Weights of a small transformer language model.
Size: 14 layers, width 320, 5 heads of 64 (1 for keys and values), MLP 832 SwiGLU, vocabulary 8192, 17.3M parameters.
MLP neurons of a small language model. Each row is named by its layer, matrix (down: output weights) and neuron, and shows model dimensions 128-319. Each number is 500 + 40 x the weight over its row's rms, rounded and kept within 0 to 999. Numbers have three digits each. A neuron's up and down rows have the sign that makes its largest values positive.
After each neuron's rows, "raises" lists the tokens whose logits its output raises most directly, leaving later layers aside.

L8.down713:543424555510500515517426483475492498470461496477506337503513496476482474474516551538512468479552477501553492520524557474471562525511535442733504686512477518528492481469504515504513527502533510514543537551544458499474500479474453529449473496513520499516482449442506545507517517498544462555460519546523496490472481526458511526522507495526522509465491581506464475522478507525510448536493493475489486662530523449513474487505487550525498487483513507551380513491501507490509432535501471503511455516488462515506511479487389471449524606447495511522503505470523515473550420518502480505
raises: "=", "The", "On", "-", "Des"

L10.down337:486453514496474524526542456545526504464482504530464523505482458518491512463519474476566489581505491527470531542491508549539570469518552516456501388509564511464466417554538494534483460564515476526516452447489535506553431545426460483568397477509461478568497512544535530403471523526533449478434491492472488522518487518441491414495502556470464477567468447512512484481556540552462463510506426514448547526478453535414469462537492464494499452476488454559502487520451522532517517473474459499485482521447489509471485487501695491485493472503500543504544508438420495471451540448439501492
raises: " hours", " months", " times", " days", " years"

L11.down577:534506557445452437500516540465529504459475523525474416482514530515418502522530508484525520480589499481567483513513488536533554538553551487466458541574523486505422516452479467465557479522543481516502511526559505505465504572490454484545540534574475467529554546494561508435530511506478452507452425549495512534496526528427513545535544511530464539518448512528545562542473530576476383544600522512547507497493452519500509465490496510497473500505491498561442476520474510500467436533427443524519559506547497458502501482427528467524521452452475536429505479448531583446511568493539555493
raises: "rs", "rie", "ron", "rik", "rist"

L11.down521:519471541529623470532487463484513486466457507518505466455542565446503535473432466461515517534532535509519539429480408495519535490532504481459489447550454538555574479427516468533507568535452512421480494497511489535487598464508541487448472436503440471489593539485448428439438476515464485474557506552553575494524495481456494443444518473467542546439472488530526492563465566462472498475524472515555479628485533515510485471440492537504470502514489595569463497420489509526506526543505534524570427511494446492503466511485387541490485506459487509492504543476533532490520496466517509497
raises: " attended", " graduated", " died", " joined", " studied"

L8.down606:511464442524480518501550503478504478529478496546533485502515494595521511554530586457448507463572534484585566500462522558473501505466538519488473550561483511510530432515513452485506455517462480549496487493481501458476502505455486531548523472541562541532495573510506489504528419491489536478595423436527470519502549532485467570537515574515447477492474475521467539479483542489468514470402579534517482508544485577564581436451562475465500533474508488482468524478601525563492548503485486481504433509548463534511459511490614504435463508482466479503511519517471452487501537516555499474
raises: "s", "set", "sha", "house", "shi"

L11.down78:450500489446461427506442521560513458463451392554530458491489543461484502483534536559432522541497479482484537481436517571531483510495555472459543581531467488513513499585534577448530568488566436487511522539552480503436542525491510544493520558549481550511460497503425514476486527564408537545444489485496526513597522498528534511471494458516453517464490601490494495492438504481563470476515491518515513541470501518494586488555498409594511502482475475443478441469457500499469477517487533449503496504485486502487524480494481527586570460465454473534455509472492519483598395477497480386
raises: ")", "\"", "]", "=", "}"

L10.down200:507469504535490495533447499463551534491503548499521402495495477543524485531598539476552533454530516536546488544537559498475520470530477475586531634525495527533462481541460484512483506520458514509541527534519501507452503528501554527472491490406505455561528526486470487568553476536519448510404419558540521530520489536505440455545513519498514510490561537497520491511518485499466486557520456524496563516465479406528472443499580524495494488457482523470404567478556540476563470503440476438487543442508452497432609475484524495416504557553481526503504522496498548535483390461513493501
raises: "On", "Since", "When", "In", "During"

L11.down16:576514462589474421569537560455489503522496473524549578566485473558478485538524450461455508430590474542569438492501518497605483499469477544422558467474467542523510524513527510408436486475474521538511498511612505496511562504504540500494531565509472514443494481519518441503500497468511522515463508512460531482470541523520546578507494508501464524446529439548474427475418481477488602519488488496499489467580532446532567541485489493417520449512562484509444596534481555513560518487556503467537513515531484516462487510503464544473466490471476452492468462514428487453530487518468483484
raises: " were", " are", " include", " have", " begin"

L5.down439:533564516482522519528413551467546447579467450524538533522449486532491482425463476498419447490520555507459519502498561547507537436497468484486554465503492515426517436484471533540496491496507481440475436458514474572543498525479477492522456429517457471528424559542505454487492525433482479493486520532475534472524485548458478527502439475551520516481503494481556525471560471484569448494457511457517575483479512474427477475480488481482579500547448509474413458520494518441524478522449505530480513459567556508481465428487563485480520482471494448546504421473505571480507473531485431490
raises: "ctions", "ce", "ction", "ception", "ced"

L6.down816:521533545496492517478540470451589544451455473603518442441513502530466502544490490482523473528502510528465443495480534554459497480519488423535462556481548515491446565523489510524488555502472520496463460508539527443455482458522593473418471525551461523541573464531501512600450500534474520475526465500491515533507488494488450538532527468470524467474482500481480566492508516476576498591568458524452504540480452563540500530515491487514574429568542505560482535488507437536540465572548501473528508434508582521530503476494349543484469608504528523492579530459494449570533507508521438532
raises: "com", " They", " Later", " Since", " He"

L2.down205:546512454467519513511522438474462507528530442507476517549408509540453510490413509489502591538473475478537450493523503479549498545421592528395450458441479487485496533476472483513542467566556508446476515493610525470499500515560422503588494471527501436479454480433503519567465481517544454395552452546494460505520508488542485470523528423489479478505484497477550495481421508487499536477444454464475496420525545490485546526531515560500556576543525466508573470495456499512508491504511519476439424456523496534534473535420459486444565509525477508472473535505531492525515518510524539502
raises: "ment", "ments", " scheduled", "nce", "rs"

L2.down224:517474483535445504541525476555482476455489591515519432493502550510560474372404508495521473448507475511462469478502543535509548506408450427489550527502418533435527560456493550491472446616476510411496508476449498480587516523497532484445507491527480518478503431463462485499478534499489512502454540492497529482529488582490494456580491534574463478530440577474435466488435553484526483460472517503533530413428465539462548488491468485466528449550506490538501504516552494599523487468519540523487537505527401482523546541522488445477480528499561502554465497485567494506542529463496536520
raises: "ing", "ns", "nt", "ries", "no"

L10.down61:539455523540456520540493528450544447542486492480539456519533511521501516541522526501462510480484474491486458523480527484497487438517474501677489682518455537495505485507470545533532532446431532533522539489493471445498525483506503497473495473448498519568516518502504474478496464489519478539498465520468506501475471600504511461563474464510521443548532548515518479487423538524526471536483511503534490688487483484543510453518524546483434512572498480489322520421510538438475471509530542475511521474529483544482484488475413492490503628484484515488525524537484505524496429514513517499
raises: "=", "It", "Ph", "There", "The"

L2.down710:549572503532424511489486488563498506521475503451509505520534480487548531526487499525545519501509498546436501542481477551484450569520439441487419505564521484476437556462462478515474466571470525494460503467504582521568497476529531465406519450531522481518530616507488493548509528425519440538491597454485526467517434418461474562488501465616482485536496525502473487480411451602474476516506481506458562454581523536503523475463456512515510447567520531547517425566453444453472523536519530595429497546415557532451526455452495445490536515567526445470476466493512484557441486501511486504
raises: "ents", "eration", "cing", "ations", "ty"

L11.down128:454512587542520504433441459567517475545569508523507423419497549540513521524471540457483556482523492486510464526513503503464547510500514479426513474522538495499480510513521574485468477537558510468526474519541472566492505468491607487517487528492444471521577471502547485489510530465455493461471420464453502458558542530513501550504574484539476519516490480460531470545515467490451542566478501473605484608522485598532483482533500479509432503494503423587502419480490577515577537525500577493465456469582477473509564563472376455526477500483459472551559440499542442509537537482510480472
raises: "rs", "ctor", "nce", "rial", "nt"

L11.down33:512474495512518523514503504499566457508495443531516539464532493539439536550579470433529510456530540525552468500434472420490509457524446537508478457489576477458454542469521500524501492552513562455482457529487501552547522450518509484528598544480433490554562492509605505507537500430527532548537515433452498489483514454504444450586531519477530470498494426463453536506586511510494525537509463474471491583497487501491472546523463481474494569472516513523511423417517466466532488554584534453438465512528457515454474518475446518544435546540481504530503571518559596538534460533522470521
raises: " began", " include", " were", " have", " had"

L5.down654:533461531531489562522589508545538428511498467521488462526488505430495484493501475492487483447467533543536537487537519508527525479476484520594521587525513518469520525524528445556551481505527445501578484480446427511540533518540521514426478470583572555448456461490466548443528474483494479540470495493418535455526440462458515567518469521501531487452551402503501494513574487530462503463523526541475453454467538563515455479474507471567481471451438510495493446526506512487480505530539428441550413499540452446536460584568509453500502408470493504452479567538521492468496449443513494581
raises: "side", "wards", "hill", "right", "line"